config = dict(
    hidden_act='tanh_gelu',
    positions='rope',
    attn_scale=0.125,
)
MLP neurons of a small language model. Each row is named by its layer, matrix (down: output weights) and neuron, and shows model dimensions 0-127. Each number is 500 + 25 x the weight over its row's rms, rounded and kept within 0 to 999. Numbers have three digits each.
A block is one neuron, or neurons of one layer that tend to fire together. After each block is what it responds to, as a language model described it from the Wikipedia text at the highest values.

L9.down1414:474442489494492463543512495469500481523509482551485514512467472509512495473520562544497430461452494535471513503497504522482496494482490474479506470529504525485477471544513548501529498511528551474494480512508525484472489530484499506479492512455515483524536481479512498457496432533476517498487496507500502471502509511507496478520492479507506507517528501521493502520510487558474538457490
L9.down1434:463494437486478500487484502499501448521443426489525483499498474486530477506528509511552474516479500452457511499525527473489519505564514510524493520508520494488514489464525504518504508489497512509463451463474532483478503489500546544541539489518495457472495511501509468495505522454494504515516476484511524494515470494494461533524537483491485522475485511488478459512524525533446517487451
Responds to: Fires on the last token before a finite verb: subject pronouns and relatives (it, which, who, that), also, closing parentheses or commas after appositives.

L9.down54:509460494509448478513490494478528508507472538502473509523475471525506564525550526480534511484504531511524523548488478501487538481462476496511495510471488503474485487439525447493516488497473508527496511497475525531471505488517518451548503474539485482436499499495545501500532485494522485524470445507483480501515509554505530480513487504504518499479502505511524483496460470488543555497509
L9.down542:496519491523506483509494504491492531521479451483519467485502472529525536547483505492493508495488485486490520473490495497505499512483510488517522480542514465496476477563498484523523438458482527493451526490512487495491474468496537512502505513494462506471515527497509505526449516472498526495491465511511509449506463540496489493510480568486457495460487515516495521507525470481526532476519
Responds to: Word-internal pieces, often r-syllables like for, or, er, re, as in for·age, en·for·ce, sc·or·eless; also table pipes and heading words.

L4.down86:500484531500471518500514568489499489519530512492481522503484539514485460488480464512508495503485516535515489489547519480500515533470495501497521522546486507529456485477487497452561456506524518500519479469498537508433518522504492475530490528490517462499508499505541529514529505503506482544512482471523499492475515487525504549520501454473507514527454535529487476471480483503501501508485
L4.down405:502489523511493507448554497484486486555506498489501514516501483492544488509479510467522509537525492555521500432450504531485542492534450482493463521518501530497519468471532514481521529481519485467499496513470498492482467517468530503501520512481508514499507498500521475512490469444501558507518496521529524546544474475498504535503518500500481447488495521495514502497488491465497518534458
L4.down464:516488503511514517455534545503491508493544508455505532524511507535480531499536471524454499524483498529494522476498509506498501488487489500553496527495495511498481488488525532488493496530520501501519544521506504463514517505524497534488484504501500524519526501488541457471479477496503502498517482505509539530481484449472500459489500546526503513483485504475461501522529522529492556516509
L4.down1181:481505480478480511453473502499480509507494473527471491438514470529492486550513495480545476521506486478464479517505500472501489513448536493485505443505520463477502514508489548533512501471561508529527463522522496558458469534485466533520465524519491529481521504522470466467478567498484503544523470473466470505477529498507491513518516490470499519474471474489498503537478490519481492520509
L4.down1201:519504492524488446525531492499510511522504510538523497520475472477439541503476508534523501501482471535516515480496517515504508497507452471517509552500502505494462477498513538489470494477470506483499525532511495497528527511523483519495513495496537539518499493513549502532482486529491506512528521521543496481502478483513457512515539496499508483533518549511453473484472442507500534462535
L4.down1282:481485542504495473492436515515477503501523509484507484493517518518483504521540531478461476506548550515510496510472495470500468482538488498494492516501492511485462508529490482532555486511539506458504471463472531479531532469508528456537484512480484515449498467520517470448525481494495502468540519485502498478501555488501496497500518483464459492504490501498557466526536508486488521502486
L4.down1359:533541516532430502492500532538528514508504514449523481484482498539458506539512438512518488546474501543465507507506521495501524532479464497506481469519491507446516532489483485512491495481482512484488488517515570439521525537485499505477514528488451498502552487503508509491491529521496512545479488475503490548507500476488500494487515468515504457532498536505455486471508506515484523504511
L4.down1373:495520443531521550498519490528471540489565494522488481460485521505493485498509482494490482470510486505478482520550517521522502473504508558502418514476523490462525498482522498499491463526479492512514497490522495493539498488503437533516507532505523533530501524498511459474477506520492514490505499531478436483499533571537499514464545531543509522484456482536442470487571487484495480500503
Responds to: Mid-phrase function words, mostly and joining two nouns or verbs, plus of after a noun, e.g. camping and outdoor, shot and edited, novel of.

L6.down140:499503521418513537516503483493484513525468491537473516471517541497499441483501505513546516497516457493494496493504538496463481498506508497522463488508501478485477522480463511551508512488524510501492460471472514509520496516529484503502482490530524454588491485495500502517481511515495509499518494492530477476505515482525524524528526456497500519499480489483458489533527547536456522509506
L6.down525:490506533461507488477478516509550465497479451526507496518495506483548505512490504463523509501534501520513520503511430518486502494513504530546523451494520536454486520454513503502468544503510470470479522492490480515509485535450468496513437492469535494519447548519497485505492496505509481526466496476473493471508517499492528512526496503456493478501494474493460490491494516491464503484480
L6.down667:476524483539519494494484484517514479443519506495518512499503523517502457508490490468511512515531499575479518466497524470520527509532467462503459478494505511495514535494489479506471479508518467543517478516490482524541479559476454521497462532516496483498494488510500477473509470478535465488508504488465522496501509498509578515501484482471462506481494449523481498480482522479525506486497
L6.down1178:461497459506539489492505485490480487516478549495468481522491551504489499519459490450523496524481514530505507484474476494481539516502471502528494471490476477535518464518543524518464550524493461513496520488506504558496489512534476487517480488506516477491472508542466518496494460519557471475493513461509536527500468519506505481487515480500448465511507492494500499484503518488487508497502
Responds to: Connectors like and, commas, or, slashes and hyphens placed after a first modifier or item before a second coordinated one, as in primary and secondary, slow, sad.

L4.down23:523493508487462521521480508469488538494526485499507505472531508530512532524480486524506488494492461477500529521451524469531535488491465531476500477463511473496517491497540503511494492530513488506473474518528469529548432500491520500545516469527488480476512507502521491522510514483442504489504504533491504503501467497493516534458465477502528500502524548527470505491473526476532508493506
L4.down62:542503533452514527494549538525493507488466496480504514538545481479540473443478518472475502521532501519523472511507430530509474551512492524511492479528492474526492507501476527478449512503504495474507465538504500441489525519451496501504481494470525493492474519519491531516510511432527464487462482475513481500491431492517552504495505480496535516520548506482508490526490569512513482530444
L4.down822:512441494475485525566465473512493521499499516488519524499482485525520545515466477521488484470516516474489453497486464541485490511483467494478485470528529527475542476504489497481494561475555495486526460488505505478471547506538490521497499500487467498488435496520529495464474543475535502489494488482508507473437485532490480508511522503487535458495535472491484493491461457531465509528456
L4.down889:487522498480486460530503535456509545483546499430456498553447506521528478521510502540493507520505502489507473443507525524479477505461515500519487512533528497459509505468527463476508465500513481495521527506513514469504471479510454483474531450512529470548495505515506518507492499477472532443479477485502528559521473500495493487516483479551454488530522515543499484493481474470484493502485
L4.down1027:535509487507528500529472551498465506472501506489490524520504530497510489478468430486485483491493514461511525514500510479545513514491503511484494500479537548458495506478483523476498483502526495493522530532487529466502505492517498530477517514483496501530478466480476486496450520514491449498485477517498483593486473475532495486467477519477517528500486520516438506530536474493497434544550
L4.down1190:500526497461524493487465522478461485520487512499537525514524504515495549471477525443506450483487527489538474500545486520541487485503522502541502520510485513501470465490487490528531486505500500490492506489525511499486477510430530488505458480510516510478490512484478501486500488488503483460501470519492497478481454513526482493490465504489491475502504525459467509492525496464489516547487
L4.down1196:456485436505567488549509549505544502505510507531432504509526487479507495507513497489496518507464490465467498518490525528505492478499499479443527536455531477498487491523522506534478472497529512491527459484472503512534474484488551496464514483507464538510470518510493515497513497534509441461493541520539515473485451487472518521476511501500481498495516510491481479523468526511551472484543
L4.down1415:471449497538513468439477515499519484516516492522476464487491490472472492471494490497529525501514473502496495494513501485492473510510473515542498545471511564516486498522538537489494411532529473493496506561503508507508514505489469525472469515493482525536503508526483506481501473498510466496550485479534524517498496489503521498525532472517469521476497472530498512539489529485519490506537
Responds to: Word pieces continuing words whose first piece looks like a short function word, e.g. a|est|hetic, he|ar, or|ph|aned; also particles after verbs (came under, gone on).

L4.down107:497486495516504466521501493537514548495536527503499492527524508468502492491526470485500552498521523508507426509507486510511504493508481518518449482472481457467462455522478479478433497510492486505501509495491521536511499520564487493522527541500495503477497501481509468458502544509462518479520508448436530547522498491505516517515495478489469476548529505496485510539463511544498484484505
L4.down632:493504515504460444509526518537537513506493471506541493507513503478474468562481458524489489521544488539505495475525475546466538501478513504506517492493481547502522519494523502480455472506454539525561535502519518480501535549479475483451487488500482502497497484541462514495524490482519492515489547470483521533529443472487529464439532452524486525533493481485531533494488490499514527490493
L4.down805:509532511501502498480503484481514472492481479532531498507520519479493482500475476513512505508546559510518454517536537490504479536477472476492481472470481502529478507536493482545496487482503527473523509489481484498546498487492491552483499501513510534514456496499512498527477480521479501470526550489516479524543496498486499477478511451495453539510507540500456478518500527504499513495507
L4.down989:496509479495505499489491505497503521532540500504504513492487531501507489502453494481460496529496500543460452470493505486499470534532493487516485436476553543473519510506492545470462510542509486499471483536463513445468520489500494525510493494528535509481516489499483474492459476547467473527542488513525490506483526487471503472506523467531494502498490566537483498533489467507504519474495
L4.down1224:526500481521531485515513464488518519509521535494460499489492511463495454534538485525493510511529497517513490440518518506463535496541521521502442547501529487511497479514513483499489478469476514490498511517528491484516515501508456528508511560511518551522500528457524493459511489540512506498482503502479509481483513464486479566449528481539542510489453497501477487513511522529486550514500
L4.down1392:490524505528482457476520489521558508455515470526468513510517509485473498497507485459503515522558457531462472468494498537505460532516478490520497499526501499486480511476505475470483487498522519485506458485513516459554557489507442553492461522515530488494495489465495508487501478480461510545523523505544485509534515440525510527462493485511513483524441554475504512500497542522483535496504
L4.down1409:475515483523520520498494475497527508468503480510474470504533501549472491521479509533556478498479508463515514508492465537490448476480480531503506482493516469471528465487511491466480517537528462515498506487540514449474454486476506466468497459495483472490519512515530550511507502498495536472496509502502442505526492499469440481530441501471525471542544459500452494466512451487478492491474
L4.down1488:503483481486520489478532505509518463556511492496490487498515496513467518542484511520525528494501460482464515487511504559522479501494468536535518488487524514480464463509463517471490476519532529504477544495522518512532498546472494502491478548522457493466499480501519493510492493516528460510502516501471498516496530486503467495465511487508507569495541508510489561506500510486428490519490
Responds to: Commas, semicolons and "and" right after an item in a list of names, e.g. "Chrysler, General Motors", "Moby, Beck, Badly Drawn Boy".

L9.down60:464493551489514532509541528539496497446488466500524524554500486526508499544496511497505498493511506532468495521500500533490456502468528516492484490534486473471523508478519517485481507513512502500539509520523572499512451538477513471483470486499554465497536497531525535499466496547456508468467489508466497497481487504499508526485470510436502513527506491504545466456496506533476496493512
L9.down1091:531468537483472486503506513508501465515491504504519527519504488533483453532490514500471435505532497487501512515529505463525531471482534499507523523502524525480474478488525512499515509495501459499507517530476523460456535494508506493557465509496492459467509544516499515502527496529452493537459488533428467467495504517481474472519477494521526534445494418491524507498461499521516492479500
Responds to: The article "a" (or "A") opening a noun phrase mid-sentence, e.g. "as a sequence", "served as a crucial"; it also fires on word-initial "a"/"un"/"non" pieces (aware, unusual, non-) and occasionally "or".

L6.down58:489498527493485497514482465508502528445481505478484501545543463504477490517501475485504505500468461541519495551460530528481525496494472514497491478518449505536491511510548484521524457454522503482507516539507463462521524515488497512516496540520562527541478559467443510535490502485475498514540459514491521506511504480484496521527548478498474533523549493487560507543467473568528513547513
L6.down316:533535562507503424464510489492462553471481529517530499457495507469474548509521511518507482489481481511503480504520496522512544496489500495494518470522504490540504542481497540450494472465533553510482511499517491496487472511489531507484520521519514533471485535545501512510535488490456505514519519475487524520475519532479475543526495516524467498484476481498535497483522517486464518489565
L6.down508:489497515495449552490489527522495490536474511495525504488530522507491510488496457476521476504469502482495516461479520468498504540496475465505479484476521509510529513497514484505439482455501505470517480510494452488546497543488501501474481476506499518467488515506415466505518511477529457476519479448503490507564541502542509512512482493477519464472476502508505483503515531476548489521511
L6.down911:479478530484483474497517486450506498516506531484518487487492533497485452470465522511501485507469484508496503507501525506503480478516497529482539498482480448532547466516515465507552491497430530470475517520498474475523509491477509493533454472524509500499558491491506530499499497473447494516477487489482524487503536469471480482498544487503494464525484478504522519547480523503479473525499
Responds to: Fires on the apostrophe of possessive 's and contractions like it's, e.g. Lover's Groove, master's degree, Georgia's; rarely on World or then.

L9.down510:494495499464514503486487474496523485490498501490564506478469495549524519515488519480483489465502495509493515499500480476535494508506484477495521525478516492458457534492520502456469492565484530526528489548527455488521479481533456538472465527528544490490479577486493497516489494499470512503493511509535465502530496491496484488470518507498461518460512464481530500488499490488548497495459
L9.down1316:473528499496516525483532494501536493516474535472529482494478459544533528533457516519546482454487484523523504496522512464497496527470478564497513476544539561441514516504476482507499471475472547512515510508464512476489452453510500501453489474479469484523491476483510498468528488495516492497452514461478488485517496479485481521491506467504522508532522477509557507509486538512462509495476
Responds to: Mostly "and" (sometimes "or") joining two verbs or adjectives sharing one subject, e.g. met and fell, robbed and murdered, fragile and is.

L6.down526:462529515508478521484548524506519460508500493504461492526575460518470515503452462486486454491520457501473520514505493491504500516543506438473501492516512501537503538399515520472478467493488451510496503484487534489512520510489486524492502513511531506486504496484535464495458529499518497496508510496490510480511482524493540505470530514495472491456431495488479523494515454467485481520477
L6.down1116:503553522518479548471506506499489502486544444498498507489490515516462491485477485529493543475524481522482482511494480506509464527504484506532503480547450463516496503517510473527524507500510505492504474442504533508505488510491462485506551481497508530484534504490486481455571493468437517513508499571528520528552495484487548473499508475463537506494499484469516487509517514481526443521469
L6.down1177:467546503523487491509510485500529512539522517473500550479550507491454493516475489494501538530493459500504526474482527467494489504510500543541523550501485502480477548451504479482519511506491505486464552499460522450522563454479506535483498478469495531519517483544495548503483441527525480558521507486517486527509479499495535540521481495483500537495473535485452503518511466500533545489514
L6.down1524:466505506489476505451481478495503460543506488492512520516513461501454477493532545457520496505476515530469469498504525497554478478519454512518554483487496450492500509489514483512519518509499521458469507503563477504522491516472510530446492477468528504515474472491486522458522491486515506504508479499459501555521502496476499499457506490502515525518476503482498529540481517505557467484527
Responds to: Commas, "and" or "to" right after a noun in lists or "used X to" clauses, plus second pieces of compound words (chuck st-eak, strip-s-earch, watch-d-og).

L4.down229:486483506509539495514454515493497550447490529540498514477506531484546511514462524470507500501532528490506498545506478471527498460484511492472510465490489481549501528500501517532546542517505562533485520517484513490520459492492525492496467514500487498470517525517522483479507521515510518472537496528509510495479454481473538505503459463541538524482503447478523547490488546521459459488468
L4.down376:528505511486515460496529522512533492479483541487489513476509496506505518509515516461478535514494528509431443500537475508504552487535494519456501467515488501526522530498462496451496465516503502505516538504513509564516468506511528521475510459494440462485525502510506455528476522451506483499467473491480489480490471466530546481455455523477520501497520502486530518506430558511471509486503
L4.down506:530512543463508458506503533485542492494440487485489534523515526434532525475496519478486508466535523509476473532533482520476432473520493528511511509512479494501498488476469510499502529486488504467514505481482521506474479486536529535522507485475479467514491479499546508466518477491513480492440504460498493499489467480531519499479481515470493473502526504502514532520492508486505490495498
L4.down623:522522519507510471520509492491504521484539478525481514569491478474497523463494538472512450499504541532533516521545485478519449497513490527502501486493465488519491500480488494508487529516532535478524499460482484526483512494515518553493511540491491505549522477503521508482558508476475476500508523453483480455510477550493496503492509507512485476509509480513502486501495539504493491533482
L4.down636:440506496470454519509527500478503496528485483510544515529493516513502481498507523504512461522539516552505485540513485491475466498495502519509472500473496500520536537523506476453494510517468476516515483496496519543499459506497489535515482534477533490535535481464494526492532510506534475530507523486455522469462555471528530515514532474496499498506487469511520494501484530496494517465500
L4.down903:489519542474486537479532491514462540491475502515525530526505523483522544517479527504463491512460538468498539454542451521510469476502478548544482487499516509485538510498500450504468510506509558490469495469485497495472482486490537457489451536516465493513496456520551523512514497534486504534494491487515529503540501526507498492518515511472543511514502448513504539476476512531461554476492
L4.down929:519447444474417518481501495509499501538480515471543487526497478500526557493462491540474513499505427504496497500501517504478566476527497503513474482484515485475495512496511522507488550477516499497504531490478528528519513494519427500516500514499509504530514500523500512485491506499482502531482522518518488508482543482462517517483488499455488480486486516522515466491513517480470502511499
L4.down1065:500508524504519470467506469494485496468474534505494477553485524482468533470457513518478499481512497473502466479495497508487465490487485544521540530450520569488530511472474502484490511456470507462564528505449491522514504500536505490496480451493528468492507506471550493551485522518512457561498544452511533502473522553519490519482475499486467485494491498568555455474528524468436497493493
Responds to: Mostly and, or, or a comma joining two stacked adjectives before a noun, as in strong and distinct, different, wintry, two or more; more weakly, word pieces and year digits.

L6.down172:489505477459508487502518513521485510503460487482503484521496479451509521497532491480480518542489516477501500489472545510457495517554506462462483518514518515478481540513491532556491520498484545498487464501457509519517532500464496476515505507474523505552527537518462479540532493492483494470503472506485492488521472508451497516486524503521480528504471515525447518536458527533499544517516
L6.down720:483489516511557529517489507483505498475532519494503486492506460518535462489462495487437499463508541555484480519460527500525506529521482503462497572503514486524508535480479470478532513483490526489468484512536485512503519511540442517492508476492497479517516505514486497501482496448499471530508487500540518483511511477534519462487497497468552494500536500497520501528476501495520479529499
L6.down948:544498498474475509522415477523513480516510497492528535495478477497505474499500534497469513534503501490519486526550473501511543496495519503519503488503525481509503513503490494507510488531483499495479522499522498518496513543505532519529479457520473509478490518492551515485486483522476467508496505521507534477489482537469516496435512540482490470465479441489509519459462513516479495465486
L6.down1062:513504530470495530486474491514532546519478501512512537494546502485528504506489494493511520500494502471505431495443500481508516529530494516447528547457498519504499502505458470515484487497467504487488468510520471534504459487479486487496451506533522521531530543483554499464514522462503488492507476532517522488510495465489539550517494518478519491503489508492546515518466492448535488539503
Responds to: Second subword piece of a word split after a one- or two-letter start, mostly in names, e.g. E-y-ed, A-w-akening, as-yn-chronously; also dots in e.g., a.k.a.

L6.down318:525515518501508495517525480513486505467498505506509466489518491486479534483507512506515485506509542516453467457513507480471476481527520497485512483553484519511470534511514480468515513507501502511470508496473470506530508509493486519478499501483497480554505477459479467492502505496475526500506501492543513513464499492480486498528520485496511495526479482519499509488535522464568521458484
L6.down319:479542544474523482490484528479539421474490526496487503539460494496472517487509511510495520517463531491481484520498536478494505536505488521574537523507501469475520523474523505482517513483486501505482499504513520449520550522476475525519469496482481494489496501498505523484511490514491447547518505512481510513510557506514479519458535497545490443519505513501448504501544491521529515507469
L6.down938:466519487534525490472486498575521512475496490488518466514490530467491551490512497512526501509512490515518507481520517472530499478515480515527502535541483502513486548530473517468468497502470521500481477485488497477531500497515458556475474524513517502535476519525511486542506479525508519528536465458535495496494465513486493519510519519474538550508509489444486500493515535486538527464509
L6.down1161:505558511495538533540446472525491518501499495478500529474508514532475487436501482482522479536541469523465497573479487473490475501497526536482507495489509496462509521498509476507532495481492474520473479507481523492499518489496493506486540480483485507550496482512529473509443490504497481504477503486472508493495473482515500478454508482467513500477531475481468519551510438531489536503512
Responds to: Mostly the conjunctions and/or linking two nouns, verbs or clauses mid-sentence, as in specialist and non-specialist; also the word-piece or in orbit, oriented, nor.

L4.down157:473477494512513471526525497491505506504491538484507491499531507506530458516527457528500512484511497501476533463536507480508492534510525479481494514520550436513518509524544462503464517495485440460473514432513514491459522490479519496526474475522526518497496448461500462483533488499489482488512477542504483478506484527542511477505489510489511504509475480507494508528519543460515511516530
L4.down228:505505508507510498481515516469476483509479493516498485538501456498503491523471483516494520495506488518510509469479531517529506508561532534526506459525474506512505523529500508517473501523508514467511524548453476518527519480503507541523476512503553447443551538512488485497475492480543486502474474473515491495483529502471534506566485487538484562496515558520534499502502496469501515481502
L4.down247:544514480501522485525456498520508490507471461483519490507478496497508518529498503477487508522542498510485524517517477464504504473547490484489488496530516501484501523489520533457531474522476470486490478477454472465485480495528545532524451490501506526451481495520460484442470502517466464431493474543499478459532493540479512502460494525513503480463470471523540487496519513529518512505496
L4.down564:510507477479491478473485507529498548513555493549425484561514518497483529530483511505500473468539515544476516481487497526510483510476431524513501492510499536471496477502524503532517517495513505490522470512481492509488519460477502476481471506511470505519544486506536554535492476497489468559482533481479522511501537496435486500496480488537490487478508496516512484484504486476518500546478
L4.down637:471489477504507503482530552526500516472491514480490498501474529511516454543514515491472536470487521508488517500546469464498486543506479485510550483503473507486498481449485506464461455518501493518488507520521534481507525473527526487482510489504490526539462487508537460483506475483469525469529487551574459520480497453484510492515493539487539466519483499532471526535499445498482449500478
L4.down774:507500536529498485501507477522533461480472500498534522513503457508534482503516472490495513500520511506473490470483515491491498511550473515521539518528518511494498528543495492519501475483517521542490523512525468490515510522479532536535500503483527540474510511496486498476525505486483516476479457494472478531492443470473466495483502520539462489484477465529531538529515476485508512513500
L4.down1079:521505529486519506503506492492500486506448486466526519477506498478489523486494492542544453491521505470501527467495524485512502484499465530501516536524513478522495546515489495522495486521523499489449491468508493488487502478472492473544527458463476503468495435483461534569492534504545485524458479491498476473495486498474522561466481483518476519459541546493466498491492455495473519500468
L4.down1186:535497538513500549544526510504495484522493468455519495491475494513479518508507478514447461490474550507494472479467497513510441490498469482481498544538501535499521505507494512490516531509496523508554463497554488457494499547520489485463493462501486505475472457505497503489514474463511514456517496461499509493537477490503522460527454500564513503483498491506500555496499478526489499510479
Responds to: Short subword pieces, often single consonants like s, k, z, b, sitting inside proper names or rare words, as in Bur-k-ina, Gott-l-ieb, Gir-s-u, Ju-k-ebox.

L4.down198:544478517500491539516497482492457531463523547483530479500491469489522527495531466526509519478497506574497515440511479485512511483510519529538479470491463472479516496500535452512514471483498459512523506504510526455500464515499497494467486532482497540498531489471499506495501524518502489469507551486488523496510498498497488492507463480508488496477490507486467429474539497532479513514488
L4.down362:466531513461523523479513530490507486474469476494493477490524463510472512487544526463525510517476473534484536521500490459503528500503476483533497487509456508507499556529536475499452491488465504502533514544520494511515477538508542478488475502502503501515481497491501492523477537499510494501499493521441517492509544497442462513551517503497522487473477517439520513531497527499540507505509
L4.down406:478495534503455505492512465531457499521550520471502449474491506492524532487429511500516529512532467535494502495525497539469490547470467483482510509460503501497507474494520510480457471480501487494500502470485499481470499538508488514498470468531470496542511496533500468484523521523484476548483506499456490495507501523529504468493532476491517536517487434516546512519481512538492482497499
L4.down552:468496472496511534482513506467514512488486552471525493492507480516514496522494544484503454508453523511505495514533487486511517521487504474491502513501466523482533491493489454469493484505516538496541469480521509519498458506501541473454476546519510473478502522488461468474528517522545471472508515513446568545529486500471489484573499451492509506519526469508527476451477528520500458497492
L4.down690:479516491491473549512487513452493515482523497546494490507534469509470475514477517494506489497488512448551494544526517550478474544499428497489512511429496486525514489522507499507447511513494499451513524476485521473485518488493533538475468491531510493513502549473530528484503519546537491560548489507519498518524518536501493520470477521473509492542467507471542561496541481521463498508494
L4.down732:495471534511509514510492500510447509528515498499497511483556519503525506533525526491499502533524494500498509480506487473541510526518529474522509488482529528529559537519504461473489528517488475513527525486487475481481473489488508546488482489539478552499435483505495476475507502507474485484485492498513513485468517528511504478496507538484454493526533498517497556477496474523532562508556
L4.down949:459516494471438507493505485473473510503521490548513469492573503514484508505489507480497492527534465467509499485490501509545507516492461483497505524477503513522484513544507456500525495499505502512514479510521480481491529455513525481486526481474501522543501522485462471525499512461457495491476508490470469484521544496526463484478490467482493503502526459523508508468483463517532502505497
L4.down1417:533528485440461520531473461506535515497496497487517498493468520507480504471501461558553468500521495501520517549460507509517460475497538522518473506507519491544488513504482488472470535520503526540526494506508468481513502492525486510493522541493539519436508491507488534534578480504509516536488492536451492494506467513493544470465473501511458486489518479490502488463482513543499530459498
Responds to: Words right after a sentence's subject noun and before its verb, mostly also, plus commonly, later, even, which; also possessive apostrophes and closing quotes or brackets.